config.yaml
n_layer: 16
d_model: 160
n_head: 2
n_kv_head: 1
head_dim: 64
d_mlp: 448
vocab_size: 2583
activation: "swiglu"
norm: "rmsnorm"
norm_place: "pre"
norm_eps: 1e-05
positions: "rope"
rope_base: 1000000.0
rope_fraction: 1.0
qk_norm: true
attn_scale: 0.125
bias: "none"
tie_embeddings: false
parallel_block: false
init: "trunc"
init_std_qkv: 0.0244
init_std_o: 0.0272
init_std_up: 0.0244
init_std_down: 0.0
optimizer: "muon_variant"
lr: 0.0115
lr_mult_o: 3.0
beta1: 0.9
lr_head: 0.00754
warmup_steps: 0
schedule: "wsd"
decay_fraction: 0.596
decay_shape: "linear"
final_lr_fraction: 0.0
batch_tokens: 16384
seq_len: 256
doc_mask: false
z_loss: 1e-05
train_tokens: 137200000
steps: 8375
dataset: "wikipedia_en"
MLP neurons of a small language model. Each row is named by its layer, matrix (gate and up: input weights) and neuron, and shows model dimensions 32-159. Each number is 500 + 50 x the weight over its row's rms, rounded and kept within 0 to 999. Numbers have three digits each. A neuron's up and down rows have the sign that makes its largest values positive.
After each neuron's rows, "fires after" lists the tokens most often just before its 100 highest values on Wikipedia text that the model never trained on.

L4.gate412:502476392412405453508480454481437495506616393481515487506413549457573515534551503482476486494523494498492470446512469576502585476540467477491485565415432509437511423503459537498465472514466550434462475483541534484412491451588399530533530445492528436485504544526494448573476441530500513437374491533541592492536500544474602415565450528388563508464460550503550557487478528466613473461495
L4.up412:517581412552454471414468421563571466507539503533539550419527468509526560356529483466538463496572514533498589446515523540374440463527454457518439424523482530471564514453512467493430528590483538547532422573470469525523478496398508494366493459408415489472522511512401555546577447539463477432499581545484581511517607497468448381515456538499440519498540477409471535456441487524477503521507
fires after: " pr", " M", " P", " p", " cl", " m"

L6.gate283:509523421551429448503542496538473414483510460459565455420438464511462496526513519489550430493525472461466501541410516623443523522494461409427519435553416454442584494509492580497583533448496569485647533485531492530458476524560469584505516396472510487554613622484493458557450420545462463418504471500493472417494529456434574529442476534521478462581444458428563583579441420491500544549518
L6.up283:452539479517429459468508483630499431536474468557600519505442491413517447497614497414471433541533526486479485567452538510529508428473461404482519549474463462524551542499519577480416553461506444548471567477522499468510447593459441436472511474529533399444574594498465496518524485461548435447573440448524587431602507495519515472481416460508401542519482483457471549582565450441463533451455
fires after: "h", "sp", " m", " p", " sp", "m"

L4.gate337:517511428441567511510487558626545483544547455514535545472524499477397482562471561538531442565499525467488599591555484437468556537489568612461533524475445425550456579419491513494477522603470452376527528497546489454466505460512561522528509441511490477520432487523504559492564519533435516443561576451570533484434512448540448513515441457555576495553539414389440466464483524418560484425387
L4.up337:514453533507508466504455438516472562502532507513487628438436437489508560465435495625497515480556579485493524446458527551539517541498474537401464569469479515500513481520505486563488470407473516423495559485490523514494549544575555541507504473478594568502521506385479473487509436358520494521401544484485548477462513441575491534478497493504517451445538362417469475540456507556314509540438
fires after: " ar", " Ar", " O", " C", " o", "/"

L6.gate343:500459522479454426525478524483538554525564538443489507491638487429550516413472445616535464523578484421431484398491607443483450481495489494528552435426491512561404521541527532538548545484509462504474387462480524436611424545533436462526493504500471541479524439532505487564629534494488535548439583473497466435550489409469559472445538512472480449381541512563548457502577529477495539567425
L6.up343:517486381517505520425558547521619434418484466494523554486453466622518321486477448459530549536460528461472519515518598535490500446430466492499550528432515450558421580566623513476468468522483461462514448576519531574490463443522420516445489536502458434508461505494614413549467517479468513400514542454483491431521426422465494526521492518553502468549494427509500522435506461509548479439513
fires after: " d", " l", " s", " c", " f", " pro"

L5.gate31:488536501515496508527492608576564476565447532555493429542477341488538484548521547528511365541572514531568428409404466478503482466468492582517514446546469453524441493522473527500460521463419527475417490469526570546445449473524505389486440537434513435469522498438582409476587377464417500488475444565463527524489435496372552546487449506495548503549442426441549409554554519472545454464475
L5.up31:447619531547538460492500464508479465492524503520455560518556368430382543413491522422495460552547457528536435397492475477507529476498519455435523673541489429540476499517437505572559550516449482471478426533460510539409469484511559425501470531512545492465524518569481521477472526377472545482492444454488456496492515524611520609414447526543483521486483563405436404486478563505532484540533
fires after: "y", " ar", " a", " o", " A"

L4.gate11:503431521442472526423456520509495421502509489504421559462485541448476521523617489467496459440460492485569516451506470508447546418576405471446592487499499562536483446491508548382537491555511452555548437387493600489553558534457517546489477534481506566500373484512497510557491436464470406570484431467453474536482435422361537492570543554521500609399493549456432525485542500532491484434523
L4.up11:460370518502550459456569519509530509552485454497570478564447502421435484455531504509470519488538437467564451441503477559534527575439442491404501433463491510494512411545509456494438531526471496579424414465537553417519610557405482452539499452526529605513376562542472513534462468526462414564486524440474612496398424540579492501499475498498495539530521543497424543497490619483460531512493
fires after: " E", " A", " U", "===\n\n", "\n\n", " W"

L13.gate365:454460492445456418509568473514551486466477465527482464565436450632509505447493538441422595514438443496516491524456575475504542458525465560433514562416465565401488491463524557500403454492485552465547462475428471589566488471559440472415497420505512592489536480437489531491511475532491488589627507480459559506405546533458435507536556493490528464536459460512415445512445543505447611514517
L13.up365:423534528412513545495475546523540521461548455526449557559486535460538413431501508515404541542504397479495424493477525545431508480541437484551421493465518414512519526448596567530537550546476541455583434537391540434588460438518578543494423429382555505466596368596405484399492464558522451544563538571475453452529547533525494503595463495472458491504496458468539536549546544458544481586533
fires after: " ", " b", " B", " en", " (", " d"

L9.gate186:560486560455507557496534434568497505528488521516482505498491493472516492381546383464442547504483483489539535474493465487504518523567408514542452509497478540446571450498459520588509562528514493472487508447468528452471417510463456485539448500464482450587522455392420547578444442483447578467438511452569480482545531639423559610529480561478588493525491560455445477568395540501425585607386
L9.up186:567557560512548432500613367507527482525463634524526450478504422502529563532521528476494561493561524467534463469456477581496543415577352586559549481463525582498590488437437429583475513477497424523471550559435422509452603476404492503483517422476481439512493569473522506463441462527550514536517525513489527470541489513481597595497447479463483441512475435455509428505467496531480433457497
fires after: " B", "b", "2", "4", "3", "5"

L6.gate336:526430422542507577517469446482423421440527493524471505480437466486454448442529462499425595499538464387498450474486514490468537499470512481383465481501491481502453602520534524487505382530527491518719523511495510585533487521565503583448532491449449465459500520476473513556589531548455502483566639484569511539512448472459492489488363433547473520552489585445511530540451576420525464509602
L6.up336:447517532487475452526473519513465555464493495475555555487447516518500451423476452508500562546406530548503388537528514584548484572528551440534497521427482541436539480471496532436388483564561559479496543626561475551505630503489503516523500475424458568500480526493453522513464445445431560465533500487468608468499443564547388577536551549530477514510479557595560559448470533499527521400474
fires after: " p", " P", " d", " im", " D", " Ear"

L12.gate228:497519494461532534506553495436409432463487540539420461433519585530462559460488539560522477597548524516428512402448557457542433571579455537497507511430468513386445530525538590554520444476506445557527382469460528433533506590561469577436523482429354435434442493492494426478486528444491484487504595522496531422565537579493534554489501481464510427484479574527525620520458446580504504529420
L12.up228:432453543551485550499456469518467449582493390538419542465562542469562462601512512424536420556558507533470493499538579441474432476600462487514531409446490533472538467513457530568544424442558462514499546581557450500542470536491464509493505501542435411438494389636574525578549468542518425404478531485592491465523475472502480521501617504595593465456515565464492530518536522514564464499411
fires after: " f", " F", " fin", " l", "in", "1"

L6.gate211:488518493426558442538447473547460475496509432388452522493510481494396404414521469440471510564492505502560473524516528568511515471515583387491438514469452438489479526508467491617524443523570521473545444588557465587482500527584484503540480461440503450490520444527436485502569466403539601508539530473441562503525526448440467451484548516520587487531485534501539584532452620467533502463411
L6.up211:542412417480457440606501488454524453547455519523414538495439438600509480536468460500527458593469504534552544545459526556578511529516496408488457541528531464446505481596499533469551526514449503486540520391439468470512411432415517432553581480479504533508473490481508411439481509562481454424481527484503556477533469435527619468495483505606484528570420515476513533521509555490538410600419
fires after: " c", " p", " m", " M", " dis", " P"

L5.gate379:521435559555498560456459503517439447603502493539529530473448459422540415509567487463483521495559530463443518522493470416558436524577542458437541429439485600512450547528485571449528511538392486493521538458487553462466425518504528420530490501490614475516602447444544506475469494589455447592527474547469537588575535468621474518439531595498496542478460601517460458492575529525511484525485
L5.up379:558471473473554486493472475525544526552535451523423438494493527542483521490442450533573474478518462487577454528480537540574481476459443520541502475456482490466461585511453456465430472577426458617466469468456576459483533578406527463505517482394440393526491420499581516558502414455480345599467479532483498438521452486459415513488508604540462420518402543543423471499481562438538503560525
fires after: " E", " N", " V", "E", " A", " a"

L5.gate371:485508502470442467500526543567535491590471490402417467551518480464526479464512503504486471484495482483499478490485462466477466481389525512584433485507411583460489511490565488555505493603559528514521491529554461457458429541411568462510482459526477480472544468425409480563596528430549506549440461497516406464388506446459453531559477434424541451444427571462497558516559472425544575396447
L5.up371:495472451446565547446498502493594516405523454546437469547432538510503538508467478571509530559515473519507497498471535427458532428483513476513581453518509348514438470556488516523455507538584557497501499631510534432524598439483528611490445501357494481527532494425576470491477584505526490500407531500614582510533466452513462516474516445457540490555489440538457475477560518535542515431451
fires after: " d", " p", " f", "D", " ar"

L6.gate264:517532548404544523465558502526469517480503560608470630498477515563500595567488580497427438487467428466500466540490501537488516513605579528542510425467490576438491505517447429499572482513599467560516506541501491430520503482483530439488495521573472485385454478407480539596507492445520454450452503588554469448558508512473463579565515539459502584498479565500534394463563382577513468409449
L6.up264:613541517511419539546460453452537534446569475486507538506462464571507524577527407557513399513546570546500460544502499440540554615422544448572620440487534534483467503549478484502612540543521484513457531469494462501500534448582589489510538414574480543535493548418483495533597429473538515562548456619460507412509514402463451523548624532540445455550482495546420479548478591455520457460591
fires after: " ", " con", " −", "om", "A"

L4.gate244:472594604466641523440522418580505612566562532437481477481517470516499480436427501473466460522540547343450558443525542504460512539474556482455473518591541465514412480529615482522442429512504442512522414568490594509571483529472485494541483472420499424462498490511472421509514595462486600432592522481477581521489548505450454499454506471527588520479468547455491500513491422535472516543453
L4.up244:477523597422595421408468442623469528519513430455413492466515468448436484454460519519563529558517561451529419493520486557503517470500424473605499442480578420535402458517499469531464483507498444503499458549540481519536449487468453541566472510490452488520562519540467491512537497468495612540540456388504557481527453493555490453536546565474491426521464557524541537508508433526605602457393
fires after: " s", " m", " v", " p", " d", " f"

L4.gate31:480432520481517493455453500579472419458475502520499485531479495515531501486562476383415443432530551451502533497535501548592510600558449502531528479480510569568554420487462501403424596624420472419540461526523567501517455420507489489516461560474632471499482502468472483513455517438485570540460505482488424477562524443554431561517520492517522527489424444497530481369549508354554496561474
L4.up31:468479474524563483595429445508616467491451456536469465508526510564549534435561562535564526503565583560541601543476455499486407580532496499462436417512464410588411419531443474475553512522485472545566511437425502511465561503487528584488520522394527412524478522382418500434499530487532523595443523529468509527549442546483569556460586467429555508497455529527466585445570484512494513592435
fires after: " w", " s", " f", " W", " S"

L5.gate23:477485460495470609488560476549524569464449416435545535460475530542531455522467546501501495512541485463447481611481522412457522538542563534505534482490536542440493664523488549554521420526537460469561434488537528492613498507492534563549552521485504475471534563497577446530498499441498524568544461623475390610575538506577500426473441441550492559545531470459524401558475500522525482440439
L5.up23:569479469510533451500506487518507516482472528479450487529531489530471554498507566526501498474489529414512556539493574389509563606589527460520511543468586488478556554585480490520426456605523510534540568467498383394528521493547520540542510468516457428369586564544501537526456476492554459511540458580469428457511524514572498408471569507498445425532518474472492472625555580452512430481357
fires after: " ", "O", " serv", " −", "G", " stru"

L5.gate370:407443483529567448458460563486456538486528571539587467531457510395546525536568524566414532542493495550523496493471470545505621569583527422475512574409493542554558574494407516473385430542549494476534514560450479450512488513518495523520514468370439432422567390539438519557515567529536454570470508575439511483548444426515498502567486466499541407539459463543523479500567491477512463531597
L5.up370:409526559472499427484483462565572501530501555492512466490500522504417548416500526503485508473448544490515532548603539517520442596541515503423475533447517449502480483485479462527454408592499494561543576510644518523532501562487584462501509489511449468394465530555470519489491495515490504392446444518513559456478548509535457357561446483449589497430451487409526564573532585461451516474483
fires after: " P", " r", " p", "im", " f", "st"

L10.gate73:482452480467506515528534441502494397449520499436455529489509477613545561449539472454466561504521482676471410528543492473498412609593559431442539429432559484540595525418494513474444582440552504522444544538465488426530447453579542509496405500449500491482556496528489492430572526376463533476513500453454533481534507446486516507514495531544520492517535474504518480529500518534545463442461
L10.up73:498464581579480452554560379471483542527655452616480491531467492529543558569486413505540524500432475540505479561531497497519534495570540573495490527583462495595473473560496488522475504515483569485618552625551466444546472476510542482539539479482515416481469544496401473504555475433548537528554479503415561536402432513441506406482532514570526451503449428497491448469500575497420530488422
fires after: " (", " M", " C", " c", "M"

L6.gate68:526431464465461584559522442524471502494460452538512529557447518513623510528500530494485514338622528513475532463411513544516514568544491579443529554489550471445463536512467519495481513544487524519520486555487439512370520447432496543523510477475539545469504534528478578554549508345455455553550521499398486555514455504511494439455568556500556489629514578477431463347490531427497450540528
L6.up68:484539454540573509499449493427582510542515456455504400486554512502498475545549517531538462448569520539478427544533513548527488477498421540465555479433427488391434427576528418569448420504497563583525583477529447443463526503481381524487514491532528575513436440477410547418472505556562478563473559502470477465547455473479664509520565496438535513544492530532410444475544544510538585552479
fires after: " B", " R", " S", " s", "S"

L8.gate195:479535572529438501555514530540484389408604532527541522478493486486464504436418408550496588494426483559501507430469471520536430546461519474452489502595424507560539523477513475470476585468547424428550519428492495479532490485512463460506433478530403453492534428434529546548478543454432450461586566562552485463528595485487590490501448477458453479451478493460403558512516636509437403445450
L8.up195:551563529505532465520531582502469468517522495575487553504530525435543604526547463494450533433363517623467569499529497556539528549511486636422467468504470525444618473514560381447425526475426470451510521476535590490459454445477491447562562453518479456519487426544514568589471415471563491552432487430543577457435504488537527503527585521508503496484430430493450462577482523532435433514486
fires after: " c", " C", " p", "c", " Sc", " Ar"